config.yaml
num_hidden_layers: 11
num_attention_heads: 4
head_dim: 64
norm_place: "pre"
tie_word_embeddings: true
beta1: 0.95
lr_head: 0.00444
max_grad_norm: 0.5
warmup_steps: 200
final_lr_fraction: 0.03
MLP neurons of a small language model. Each row is named by its layer, matrix (up: input weights; down: output weights) and neuron, and shows model dimensions 96-191. Each number is 200 + 40 x the weight over its row's rms, rounded and kept within 0 to 999.
After each neuron's rows, "fires on" lists the tokens most often at its 100 highest values on Wikipedia text that the model never trained on.

L2.up189,164,134,207,182,194,121,194,154,189,212,213,251,302,194,218,262,182,295,238,172,231,154,201,194,179,129,205,214,205,198,207,223,173,229,254,206,205,221,183,160,201,241,191,210,225,211,224,194,182,195,183,218,235,246,76,201,147,171,197,132,191,180,126,111,196,216,162,206,173,164,254,200,203,236,195,151,295,210,186,280,139,166,287,204,201,175,190,171,241,166,204,178,226,121,165,241
L2.down189,145,186,292,224,210,251,172,203,197,193,197,215,201,167,142,229,201,182,219,177,202,204,235,133,220,198,235,243,299,185,220,199,150,150,194,286,266,214,141,148,166,171,161,199,191,139,275,272,99,185,249,293,206,205,250,213,198,158,150,229,208,138,220,233,184,170,159,193,209,196,207,178,228,217,187,194,150,196,233,175,270,179,151,222,229,243,247,253,239,178,194,221,159,215,159,183
fires on: " and", " F", " f", " but", " as"

L6.up591,119,157,168,261,239,235,231,291,212,286,193,207,139,195,170,247,207,191,236,161,183,219,207,193,124,263,194,180,233,200,298,152,211,173,199,187,184,189,153,144,125,166,247,237,143,192,205,222,222,163,255,126,249,227,206,163,276,131,172,159,219,183,230,251,181,236,179,215,205,261,194,179,198,224,210,226,235,265,191,174,219,216,164,222,154,230,165,207,226,143,189,140,208,157,257,251
L6.down591,244,264,203,196,206,311,115,172,232,144,219,213,177,244,160,217,221,239,223,230,273,242,140,256,128,199,91,255,139,228,283,270,217,181,221,150,186,194,187,257,155,161,289,217,135,229,163,161,186,266,185,177,169,165,221,176,265,201,210,248,167,217,220,266,224,160,136,225,129,158,156,142,256,149,245,197,218,196,239,218,237,183,127,130,223,255,230,176,209,139,126,292,203,256,191,231
fires on: "st", "le", "r", " E", "f"

L6.up173,173,182,186,261,217,212,192,220,223,159,218,204,247,131,125,193,221,202,162,140,189,156,173,195,244,144,242,219,173,132,186,193,258,176,247,255,136,237,257,236,232,263,181,229,221,168,160,138,92,206,229,309,228,283,187,140,175,221,173,116,221,205,188,189,182,203,216,171,242,213,169,164,250,258,192,210,221,244,217,213,188,249,256,228,152,223,177,223,323,124,184,200,127,256,186,193
L6.down173,140,191,210,209,243,155,197,193,253,183,222,232,157,207,172,233,172,205,207,223,204,212,252,152,183,216,269,261,236,226,207,164,217,207,247,250,166,250,152,273,205,210,187,194,302,146,260,175,253,116,228,267,117,162,220,135,178,199,205,168,240,197,202,173,177,156,178,160,196,116,250,207,210,172,156,165,187,240,148,243,207,161,231,188,216,226,197,156,186,174,196,210,170,240,148,230
fires on: " f", " G", " g", "G", " F"

L2.up370,239,195,237,172,195,211,249,217,175,223,153,133,161,242,191,163,152,243,117,182,101,259,129,184,212,212,198,171,270,231,153,135,242,250,151,211,199,151,160,211,172,261,119,218,253,286,244,234,164,204,210,188,287,180,181,199,198,162,225,225,216,138,158,217,203,252,211,135,240,161,240,159,246,266,135,164,207,156,213,205,194,220,282,197,152,206,158,285,190,296,166,255,135,193,136,182
L2.down370,223,183,249,266,272,170,256,194,196,143,103,171,198,120,232,145,214,158,186,197,167,183,189,209,217,232,181,189,176,143,180,176,213,214,135,292,193,217,214,156,196,186,212,246,180,274,167,226,257,212,161,206,172,154,292,189,158,237,216,217,194,222,166,233,235,248,243,192,209,241,213,160,243,129,157,241,129,293,183,197,218,243,255,275,211,123,208,179,192,229,244,147,164,246,185,240
fires on: "ri", "ra"

L6.up834,206,275,213,191,242,142,199,170,174,173,151,173,202,250,190,171,205,156,174,268,155,118,145,200,202,146,149,143,101,220,215,193,221,156,192,195,195,174,173,207,240,251,270,175,135,161,155,166,167,239,293,134,221,209,195,223,191,180,243,264,223,253,247,221,273,205,124,190,260,228,198,198,184,167,199,136,221,205,166,165,241,167,217,238,169,153,235,152,131,201,118,196,288,165,204,189
L6.down834,199,192,218,254,162,161,148,157,212,172,180,224,148,154,237,181,209,237,202,260,173,191,192,136,222,210,144,170,205,270,258,182,170,249,180,183,104,175,209,182,185,194,226,191,200,251,203,229,277,275,319,187,181,173,198,172,235,212,174,217,209,179,228,254,294,143,243,157,153,183,244,231,165,194,243,226,182,244,208,141,212,239,209,200,182,105,167,151,179,271,196,222,167,239,221,223
fires on: "ed", "'", " for", ".", " part"

L5.up339,170,205,279,233,170,208,254,113,149,168,253,238,160,182,241,137,87,173,191,178,158,221,233,175,122,155,184,222,252,278,229,193,171,190,176,210,240,169,232,197,141,172,145,242,172,163,245,182,183,176,185,173,209,208,174,174,241,148,189,208,218,208,256,175,143,156,173,117,201,228,250,213,192,166,135,236,264,251,156,165,176,226,173,246,124,166,219,202,153,187,184,235,226,245,198,231
L5.down339,193,202,190,316,160,135,180,175,201,214,166,183,203,184,170,115,118,203,232,196,158,230,231,177,204,206,192,216,201,218,125,216,198,125,304,235,176,123,160,193,176,188,187,249,190,204,240,213,221,116,140,234,176,244,193,200,198,190,239,147,188,191,174,221,156,276,254,277,176,166,180,261,209,187,253,264,292,211,212,242,144,249,248,222,143,155,186,228,203,185,196,259,181,232,200,199
fires on: "'", "j", "pl", " York", " J"

L7.up428,226,204,184,149,155,208,162,187,112,162,203,182,155,209,224,222,201,214,142,216,169,191,200,190,204,204,197,172,217,224,200,214,206,199,213,211,248,143,169,160,214,225,215,216,143,183,160,281,219,281,254,183,204,165,144,226,290,204,173,214,198,179,258,180,208,179,204,155,268,194,237,150,274,246,186,184,214,168,197,210,138,183,125,230,177,205,310,188,188,119,254,220,299,105,179,143
L7.down428,163,154,222,255,203,134,257,193,205,225,254,223,198,161,256,189,196,150,215,235,115,228,265,268,258,240,133,168,222,303,307,129,231,209,199,138,212,226,215,174,186,244,256,220,196,185,200,241,213,230,204,171,162,214,194,198,193,182,175,232,288,227,198,211,286,168,237,156,181,199,163,203,162,191,238,182,177,227,183,232,108,263,148,250,186,174,214,165,108,212,165,199,227,218,198,216
fires on: " I", ".", " b", "le", "I", "'"

L5.up582,178,203,204,107,213,156,153,159,206,187,238,166,201,245,172,189,187,261,267,158,242,212,189,297,199,168,196,196,154,146,147,296,188,160,240,225,174,169,205,240,194,245,195,247,309,174,246,157,223,150,169,105,206,207,153,237,168,155,182,188,184,204,173,200,282,245,130,143,356,242,235,174,292,281,180,166,221,177,210,172,138,186,185,252,173,164,164,175,171,224,224,190,249,230,161,151
L5.down582,181,161,194,200,99,147,284,163,217,195,156,192,186,211,274,276,187,223,149,143,234,175,160,211,211,216,180,221,219,200,185,176,163,259,227,252,157,170,203,145,247,165,173,179,148,187,200,222,261,241,179,217,246,140,261,208,132,249,230,208,278,220,143,205,281,168,219,242,230,167,151,193,151,194,178,151,213,206,229,179,165,190,155,182,190,268,168,255,255,214,184,173,189,246,195,207
fires on: "m", "es", "oun", "ep", "ons", " m"

L2.up177,233,156,262,203,207,171,207,177,239,192,147,159,190,217,204,220,188,225,203,252,231,181,218,250,196,226,163,220,130,181,227,185,126,127,160,263,209,121,205,191,149,217,214,207,207,152,226,292,220,221,258,199,181,239,213,205,168,198,251,124,233,170,196,200,235,159,248,259,235,204,221,230,222,177,106,135,219,247,245,166,156,265,197,274,209,196,232,240,148,233,173,231,175,202,170,201
L2.down177,201,151,200,205,160,260,163,247,130,235,188,177,151,179,167,176,249,185,217,203,197,247,192,236,199,270,217,180,246,178,204,168,193,239,228,89,205,211,218,157,273,205,205,248,240,238,233,247,241,111,126,145,188,148,175,192,249,211,187,184,233,226,196,168,247,185,134,116,124,184,197,153,235,204,207,233,179,215,195,186,207,139,189,170,222,183,183,266,152,228,192,219,161,238,221,263
fires on: "E", "M", " M", "P", "N", "T"

L2.up198,143,124,216,227,228,253,165,195,204,213,201,205,226,160,119,289,196,190,224,225,239,203,207,218,144,146,200,293,192,248,196,210,82,235,166,145,215,226,268,164,124,148,169,245,151,264,216,174,268,169,207,174,215,138,157,184,212,253,278,165,228,215,157,180,262,154,204,216,148,238,139,245,177,148,261,191,200,165,175,167,193,244,237,165,95,212,208,110,224,258,228,165,196,191,206,163
L2.down198,237,238,241,206,189,196,133,187,188,155,215,237,166,204,185,281,212,182,185,222,174,213,180,218,243,187,269,248,135,237,145,235,294,257,159,230,160,174,228,208,199,234,150,233,259,224,154,176,256,153,183,225,149,189,196,162,232,149,217,326,209,188,222,166,212,161,209,201,171,180,170,252,216,114,273,176,242,233,226,187,180,290,153,185,167,211,203,161,154,166,174,218,225,207,192,200
fires on: " class", " gen", "er", " stat", " art", " car"

L5.up697,212,174,247,159,182,219,249,190,209,257,181,210,265,196,214,233,143,264,248,304,198,230,124,188,164,214,186,171,204,139,152,170,135,195,143,248,223,182,234,261,215,184,153,175,197,218,279,171,137,201,199,198,263,153,233,132,252,220,203,183,161,213,186,207,232,122,175,193,179,224,206,195,153,167,234,126,213,148,148,208,279,180,211,214,164,193,237,183,279,185,235,231,181,162,184,230
L5.down697,230,160,116,214,247,224,215,289,282,193,165,174,161,156,182,255,183,240,212,168,294,272,154,118,152,196,234,293,269,214,168,158,175,159,190,238,223,234,177,215,218,137,167,196,252,181,216,165,201,183,192,188,215,162,272,175,171,230,250,198,140,215,224,231,180,213,171,195,223,239,154,199,198,266,238,174,106,233,213,147,234,181,202,210,220,196,214,244,162,170,196,133,127,120,147,211
fires on: " acc", "cc", "ing", "our"

L7.up38,192,149,218,196,174,157,176,124,220,167,198,196,198,164,168,218,124,141,186,189,161,133,182,176,219,199,200,133,294,296,197,129,190,213,198,226,212,160,226,215,273,274,183,167,149,204,251,203,190,229,199,224,222,195,183,183,248,286,238,151,227,203,194,215,209,198,182,272,269,198,186,158,132,218,181,227,134,284,244,201,219,243,194,177,209,125,180,135,189,263,307,172,206,181,220,181
L7.down38,228,243,229,179,224,135,148,190,171,130,157,245,139,129,256,215,204,177,230,145,218,245,188,196,146,196,297,164,223,238,109,156,290,231,211,201,276,162,242,307,240,241,203,219,210,214,126,219,218,199,262,204,183,180,187,207,234,235,248,276,88,194,197,208,143,133,165,264,199,247,245,200,110,191,203,165,223,200,183,204,210,235,179,164,186,180,207,114,196,137,177,209,174,247,196,181
fires on: "ed", "il", "er"

L6.up42,165,183,171,186,189,238,211,183,207,174,183,274,253,238,182,207,190,261,330,214,304,202,155,219,200,201,211,141,183,238,147,178,184,188,169,188,163,142,238,203,214,225,144,139,176,172,165,219,145,179,222,239,197,287,216,253,196,158,135,213,251,196,164,174,171,160,158,243,139,204,252,203,155,194,182,150,245,200,176,283,235,138,268,172,254,134,192,198,200,265,200,180,175,152,192,195
L6.down42,217,228,154,182,211,157,240,239,184,214,185,229,220,262,141,210,224,235,198,204,169,234,202,268,298,194,181,180,224,258,214,195,111,161,192,190,199,172,185,168,167,157,195,153,226,226,250,183,274,212,186,179,145,213,176,225,193,233,246,243,272,139,207,215,302,173,168,200,163,197,201,219,237,162,178,186,141,224,124,156,202,213,164,229,193,91,147,171,121,215,195,195,198,164,166,215
fires on: " W", "art", "em", "ur", "ent", "iss"

L2.up819,208,226,234,233,237,149,207,158,215,218,159,188,195,163,179,200,241,180,185,233,265,202,216,190,163,193,188,219,291,206,150,231,153,229,200,229,246,213,260,160,212,149,180,183,229,145,264,112,140,183,225,209,232,209,298,212,240,220,220,85,234,262,159,162,206,155,220,181,257,161,230,162,252,192,149,281,225,224,265,139,109,257,235,210,170,227,177,159,228,217,270,277,175,209,256,195
L2.down819,181,198,213,253,164,173,223,170,249,236,134,189,164,175,194,175,170,210,213,78,160,234,261,170,171,143,213,179,200,135,105,290,189,241,211,230,160,194,179,241,229,190,246,187,262,154,241,114,130,196,213,174,175,176,183,172,176,215,213,201,154,171,242,249,209,197,240,220,281,189,178,246,240,227,214,183,155,202,257,147,164,186,202,213,242,257,177,199,189,215,247,190,164,198,183,289
fires on: " Gr", " gr"

L5.up49,243,178,160,252,180,206,220,241,164,198,240,173,199,259,249,158,191,173,192,243,160,190,209,183,220,202,284,143,262,148,217,132,179,144,148,126,239,184,226,227,159,193,294,153,227,291,194,248,238,238,234,204,231,198,165,179,197,170,201,139,180,211,250,224,136,212,159,81,176,177,226,193,225,295,289,233,208,266,227,177,200,188,207,175,233,182,142,207,242,157,125,210,222,157,224,227
L5.down49,247,210,207,133,179,187,192,171,250,148,159,263,186,232,231,211,190,208,174,197,258,220,171,340,161,199,203,116,212,172,164,191,222,145,209,258,113,201,172,189,206,177,198,166,192,169,170,229,222,277,200,251,162,218,280,243,229,147,185,195,233,237,120,299,248,152,200,207,186,242,196,249,338,126,184,220,156,216,270,169,239,259,199,127,216,214,202,254,243,154,127,135,229,162,185,165
fires on: "f", "est", "p", "st", "d", "t"

L2.up279,173,281,136,194,213,221,197,233,271,191,206,209,255,204,173,183,240,213,159,164,184,201,182,143,242,228,265,132,216,181,206,258,236,187,154,179,225,127,145,168,230,171,189,199,222,222,216,234,227,151,245,233,214,154,210,180,249,207,174,271,210,236,255,217,117,229,269,135,253,188,242,149,251,209,179,181,207,194,197,180,243,164,164,273,220,173,205,83,148,227,219,271,218,152,295,236
L2.down279,203,239,132,206,146,253,198,198,190,232,216,213,216,174,249,216,179,216,167,185,235,221,212,215,128,194,161,199,247,192,154,188,228,165,204,214,166,248,201,143,203,204,257,231,203,191,142,186,120,161,191,226,192,213,224,225,235,203,153,165,202,219,191,151,239,216,203,235,228,108,242,151,230,218,197,177,196,177,169,234,276,218,196,258,261,162,169,184,255,262,161,217,229,229,139,238
fires on: " –", " as", ").", ":", ".", "):"

L6.up679,176,254,227,183,192,127,225,150,254,244,193,247,182,179,138,230,156,223,180,243,160,173,259,201,220,148,196,231,164,164,209,213,172,287,188,202,255,167,87,228,206,211,186,143,188,253,195,198,210,226,186,241,196,223,181,136,251,201,153,127,277,229,253,239,113,147,220,153,163,156,141,202,221,200,244,248,256,224,209,121,200,270,202,162,162,150,203,242,185,204,238,229,237,285,200,200
L6.down679,167,214,222,149,231,201,209,148,232,210,196,255,222,283,266,142,206,239,184,144,218,214,230,200,149,246,242,185,171,233,283,225,199,269,175,230,169,183,196,164,234,223,208,218,208,246,247,178,214,149,220,200,261,151,162,131,186,238,205,252,214,256,202,225,161,226,201,208,241,242,212,162,133,171,199,102,208,185,121,215,267,152,184,153,204,191,185,199,171,146,200,206,154,221,198,162
fires on: " L", "l", "-", " (", "al", "ro"

L5.up547,245,275,208,167,225,204,183,139,164,224,263,211,166,178,235,135,257,221,249,140,227,178,245,156,225,195,96,144,231,207,205,156,235,146,226,172,138,222,194,156,264,207,247,190,299,257,193,177,277,225,216,223,239,231,221,237,165,195,192,140,210,157,164,269,186,244,218,182,238,204,169,199,248,185,202,167,176,237,121,227,162,201,136,170,152,235,151,288,222,151,208,163,248,196,242,153
L5.down547,196,199,150,186,180,143,258,228,255,210,172,199,133,223,230,260,277,241,232,185,164,244,138,176,204,219,209,242,176,157,198,194,240,225,227,217,185,224,179,196,255,233,167,209,227,180,158,260,212,213,178,209,147,227,145,171,133,230,203,195,308,240,218,203,230,199,247,177,182,241,162,198,254,173,284,172,118,208,219,147,221,187,199,123,173,186,155,238,227,192,212,201,162,260,212,170
fires on: "ar", "v", "or", "em", "ep", "m"

L6.up746,193,197,198,212,179,144,226,182,218,192,236,245,283,175,226,178,254,262,154,206,200,215,186,161,145,168,160,115,193,257,191,167,300,229,215,221,226,238,230,227,176,202,177,195,181,153,280,216,158,193,273,233,150,243,238,159,231,202,198,305,159,222,153,263,256,102,198,248,221,264,172,193,77,207,187,219,264,152,208,156,186,149,182,237,150,213,170,216,214,261,274,240,202,267,200,146
L6.down746,202,228,143,139,176,211,292,132,293,258,219,259,181,215,226,198,175,204,223,152,213,253,203,222,144,178,140,202,169,226,176,201,148,215,203,218,230,245,207,216,203,185,233,98,208,287,180,168,200,208,189,235,155,199,206,123,274,245,248,195,205,252,135,209,197,181,218,235,188,223,239,144,141,217,231,153,244,232,199,263,223,128,194,184,143,199,241,230,214,246,199,252,177,264,213,199
fires on: " comp", " |", "iv", "ec", " res"

L6.up644,174,178,219,230,255,189,155,183,242,239,150,129,232,199,185,168,211,204,177,197,175,247,206,291,162,271,224,193,268,200,214,228,196,146,264,240,208,195,220,225,237,233,199,102,139,188,250,132,167,154,170,229,262,237,203,211,214,207,180,202,275,201,199,203,174,279,159,178,253,228,183,181,222,232,321,229,207,220,182,230,139,187,212,185,198,199,216,190,275,202,228,145,188,244,184,184
L6.down644,147,167,250,203,264,246,242,196,269,243,175,220,172,200,216,189,186,159,230,175,174,282,153,124,130,222,221,244,235,198,113,166,228,226,183,193,222,137,243,189,246,224,128,209,147,183,95,203,241,183,214,183,165,146,177,200,166,225,231,244,146,160,198,306,214,198,207,168,211,242,206,196,152,172,213,189,204,184,196,219,235,268,235,242,233,226,198,142,200,223,198,164,222,152,261,193
fires on: "ed", "un", " c", " population"

L2.up65,186,297,134,235,224,182,223,205,201,307,229,111,210,201,113,156,255,198,209,215,186,175,235,193,216,170,234,134,222,191,147,252,169,268,206,223,129,198,221,162,247,205,162,126,155,143,159,177,166,158,188,207,282,207,167,251,188,259,168,189,192,171,195,146,253,229,236,224,142,258,261,200,253,188,233,218,204,230,179,266,176,294,281,195,135,229,198,182,117,157,224,237,188,215,193,153
L2.down65,151,190,189,242,187,174,184,236,211,263,146,235,183,229,185,174,164,213,175,138,146,225,239,138,215,208,227,204,255,161,173,247,192,163,227,246,133,130,194,242,233,225,217,195,221,181,205,196,92,200,196,209,257,162,177,266,206,224,187,167,152,180,227,185,245,187,184,270,170,222,261,239,158,263,172,239,197,189,248,137,198,201,157,122,134,240,213,170,192,219,249,265,239,206,148,225
fires on: " w", " gr", ":"

L5.up466,229,165,182,174,184,184,156,214,229,212,240,248,170,228,199,114,185,255,150,190,198,205,209,191,190,151,166,127,151,210,72,218,199,290,111,236,196,234,169,238,167,165,174,226,197,194,184,230,187,167,220,234,214,133,193,183,255,172,232,218,203,282,156,199,163,169,271,190,194,244,172,159,170,228,216,219,240,187,172,197,243,205,240,232,219,200,184,202,225,134,185,158,212,188,158,193
L5.down466,111,159,193,202,197,190,161,186,203,222,227,167,108,240,224,275,194,257,193,168,235,130,249,231,181,237,208,271,132,174,235,182,256,159,237,239,223,201,286,128,311,230,209,270,221,192,304,190,193,201,194,218,281,238,204,167,108,202,153,186,177,205,268,189,204,266,285,115,237,213,184,193,184,224,211,129,148,174,159,232,219,209,183,246,238,240,219,175,169,198,249,217,213,152,188,176
fires on: " |", " of", "'s", " and", "==", " "

L5.up169,269,212,250,216,184,175,229,172,151,162,201,208,203,180,180,186,210,217,138,195,147,252,166,229,142,251,217,168,173,205,177,198,194,268,224,215,174,211,217,241,148,201,170,157,318,266,140,220,160,174,168,175,257,170,182,224,190,225,192,126,212,183,102,143,266,186,244,188,211,216,177,203,216,286,214,178,225,176,149,231,180,234,197,236,179,175,155,218,200,278,222,163,150,190,139,250
L5.down169,220,191,174,170,247,219,249,182,226,207,168,274,211,139,191,186,217,187,193,201,169,298,218,253,200,235,145,218,107,168,185,223,174,159,297,163,133,152,284,214,177,173,258,234,138,243,204,275,185,270,172,164,250,185,224,198,192,150,185,243,221,156,164,183,239,193,220,170,214,228,256,161,234,114,143,171,163,217,193,189,194,164,192,164,175,217,213,245,213,206,266,109,132,240,180,154
fires on: "em", "en", "m", "y", "e", "ri"

L2.up254,201,201,201,219,211,242,149,276,183,216,153,183,207,142,163,143,240,290,194,129,163,110,179,151,259,177,117,170,189,157,191,186,261,174,136,220,287,195,212,192,246,176,287,164,195,145,169,158,136,215,197,225,221,214,224,224,167,168,206,245,229,256,229,179,267,265,204,172,226,247,145,140,301,192,237,259,218,278,212,154,241,193,214,255,242,313,154,165,261,138,229,159,269,145,215,277
L2.down254,226,189,181,175,103,238,151,137,239,193,131,201,197,233,120,215,154,238,186,219,214,298,251,153,166,128,189,201,200,228,227,202,98,154,275,204,120,205,295,167,93,260,151,190,178,176,240,188,233,222,194,186,213,122,210,160,197,209,241,244,184,133,185,185,259,84,130,200,139,192,224,189,243,161,174,252,229,259,211,204,205,224,156,172,235,246,198,236,186,209,128,183,204,271,261,242
fires on: " by", "ev", "u", "ud", "ist"

L7.up267,223,132,216,212,210,126,247,212,180,227,188,174,169,145,160,239,223,174,181,179,179,224,127,121,146,253,216,233,230,173,250,177,220,131,183,156,230,142,174,215,192,226,196,190,245,146,169,195,203,208,152,201,236,192,228,185,171,138,197,180,249,241,204,205,242,247,123,196,256,192,122,140,165,209,216,249,228,201,171,211,239,185,243,208,223,240,250,184,147,113,166,188,200,216,194,228
L7.down267,162,225,184,202,238,223,176,145,256,220,251,203,220,198,165,242,183,150,255,191,217,232,166,216,195,249,127,126,252,200,255,188,155,249,184,240,180,123,249,214,142,248,178,163,241,195,226,211,208,127,230,245,193,175,204,255,248,144,244,194,261,214,224,149,233,187,143,243,210,184,220,111,221,250,213,188,230,112,197,151,175,125,161,185,219,263,166,220,128,228,205,78,231,102,267,241
fires on: " co", " pro", " o", " Co", " O"

L6.up175,138,182,225,132,244,197,143,167,162,167,252,212,165,154,225,169,157,124,205,222,188,252,183,241,115,174,138,167,160,189,208,209,241,232,241,303,185,174,191,237,259,161,128,158,149,255,199,120,267,190,145,179,242,288,219,203,261,197,219,215,185,145,199,213,219,236,205,206,235,206,218,220,136,206,194,211,229,159,153,121,205,120,205,179,175,190,233,199,152,209,171,223,167,221,238,187
L6.down175,191,246,241,134,231,185,215,127,286,211,213,166,192,101,200,249,210,224,166,262,221,200,200,195,213,251,221,151,185,294,149,225,144,211,158,235,148,175,167,239,216,252,176,189,181,265,236,160,199,144,250,189,247,142,205,188,165,173,135,243,237,189,243,188,212,246,187,190,69,127,226,117,189,211,172,165,220,192,135,195,238,174,197,101,200,175,221,218,217,193,168,208,168,221,188,186
fires on: "l", "se", "ther", " L", " l", "le"

L5.up221,283,116,127,148,257,258,217,170,216,232,93,145,204,228,207,218,121,172,194,272,159,192,202,226,174,161,276,219,204,152,184,225,174,280,184,254,165,156,219,214,182,235,215,210,192,177,223,228,190,175,201,216,156,167,183,154,192,153,155,162,218,223,210,220,131,253,212,209,249,149,276,121,145,217,175,218,208,227,189,165,187,219,153,164,190,249,153,158,224,151,198,204,181,271,204,226
L5.down221,147,237,220,222,190,188,270,171,189,245,300,188,215,153,168,253,195,180,218,276,163,238,192,171,245,240,174,184,193,139,224,172,219,266,148,138,171,185,254,165,268,143,270,199,129,254,167,176,242,212,179,256,179,162,215,196,263,174,212,236,224,184,166,189,198,217,267,207,201,267,222,178,194,161,161,141,158,245,185,193,232,173,233,260,215,159,190,149,248,203,202,181,222,219,231,302
fires on: "re", "ro", "le", "ra", "duc", "ri"

L2.up327,262,162,235,171,202,251,167,235,178,230,217,220,178,104,173,235,126,213,300,238,191,197,136,207,206,219,155,170,212,219,189,184,174,192,175,148,234,212,235,284,147,256,175,209,221,196,197,208,143,180,240,257,258,204,162,142,206,213,202,225,111,138,207,171,228,203,206,208,188,228,173,191,190,220,163,185,231,213,160,249,191,171,234,205,208,172,221,137,254,147,238,222,198,157,284,147
L2.down327,225,278,165,183,197,182,203,197,170,285,119,245,256,144,185,216,181,192,248,184,269,240,183,207,203,190,231,244,158,205,171,201,169,141,206,179,218,229,199,194,228,131,257,192,228,216,182,207,227,199,153,165,186,224,188,235,125,264,275,184,181,198,222,231,178,152,210,257,82,179,161,196,178,159,223,145,197,205,239,159,190,238,162,220,172,243,212,147,291,162,239,208,185,179,241,192
fires on: " rec", " acc", " Rec", " disc", "cc", " resp"

L7.up422,203,152,209,197,139,250,121,163,225,275,275,234,179,178,176,245,165,194,188,189,269,219,230,243,228,169,198,153,151,229,160,169,186,175,158,233,230,224,153,240,175,208,176,116,156,149,156,255,169,188,232,216,161,179,172,171,225,178,216,212,226,255,129,140,170,218,212,228,196,161,151,223,229,261,184,206,277,204,237,229,126,236,178,160,176,210,222,160,177,219,169,201,199,201,231,227
L7.down422,223,219,201,181,127,169,179,183,203,262,218,204,187,183,228,223,260,191,213,217,204,146,125,126,151,173,197,162,273,191,127,194,216,225,205,303,211,159,256,185,223,163,182,264,205,209,214,159,162,204,235,183,86,185,213,157,245,196,193,233,210,201,215,240,192,153,212,295,204,182,200,227,197,175,205,139,243,229,177,251,219,180,200,193,217,177,145,179,147,231,196,232,220,241,152,223
fires on: "al", "ed", " ob", "art", " publ", "id"

L6.up144,171,265,178,285,156,167,176,264,241,194,229,237,195,213,162,214,165,241,223,277,245,187,193,231,229,148,199,234,99,150,228,195,205,220,260,176,170,165,274,154,139,219,149,192,211,260,168,201,186,116,224,254,103,203,240,194,255,180,139,153,276,253,141,183,222,171,192,183,188,89,311,222,167,225,210,162,221,192,213,224,192,154,118,143,129,209,193,259,222,205,163,185,168,216,241,116
L6.down144,207,226,234,223,195,153,181,234,255,184,206,207,235,206,225,195,172,176,144,153,188,236,173,117,272,277,219,253,216,240,223,214,174,155,278,237,161,220,170,188,166,209,187,146,259,235,214,254,237,187,196,181,215,173,197,212,148,149,206,107,232,190,201,115,185,175,201,178,249,262,262,161,139,172,90,239,136,152,273,234,179,145,146,236,193,197,190,165,192,163,209,225,201,246,233,151
fires on: "ir", "os", "or", "er"

L2.up539,166,228,174,194,163,173,238,251,230,238,263,211,240,268,122,208,204,267,212,236,224,212,199,292,190,178,296,205,168,198,197,206,165,164,182,299,245,161,191,175,157,174,175,191,206,155,218,122,177,164,220,226,213,180,207,151,188,242,268,178,215,142,78,213,229,184,257,183,266,190,163,221,185,180,215,156,227,245,271,236,188,135,92,239,158,162,240,201,225,217,116,181,196,161,248,199
L2.down539,150,248,198,177,160,209,261,216,241,247,265,253,148,198,195,211,174,270,191,223,156,262,192,300,185,208,164,126,158,207,164,163,256,227,259,248,240,229,230,206,108,245,221,102,187,171,176,204,199,234,187,184,208,222,178,183,175,172,241,154,209,106,208,246,218,260,193,188,173,174,203,216,158,208,193,168,214,218,262,212,228,228,168,229,220,249,253,160,254,197,92,162,180,234,170,196
fires on: " dec", "ec", "iv", " Dec", "eg", " bel"

L6.up653,223,205,262,230,204,264,205,156,233,223,264,217,209,202,189,175,261,190,97,156,232,223,258,175,236,95,192,215,205,245,241,102,171,221,156,204,209,208,197,193,211,202,173,160,275,236,252,169,249,243,125,215,216,258,163,181,210,177,230,154,230,211,143,273,126,229,279,164,263,234,230,124,169,200,182,223,193,202,157,202,192,204,205,190,179,182,241,111,185,198,169,263,231,178,249,199
L6.down653,268,191,204,186,261,294,187,189,237,196,150,203,160,233,200,164,203,179,212,183,170,207,203,196,119,218,159,137,183,188,194,218,174,275,186,229,180,188,153,164,201,186,151,253,178,163,126,140,230,287,150,173,235,234,208,149,163,208,189,199,204,238,180,171,177,169,119,104,280,247,258,159,163,222,155,176,244,184,212,194,186,223,170,176,221,249,237,179,199,214,195,199,301,189,243,183
fires on: " U", "is", "n", " D", " dis", " Un"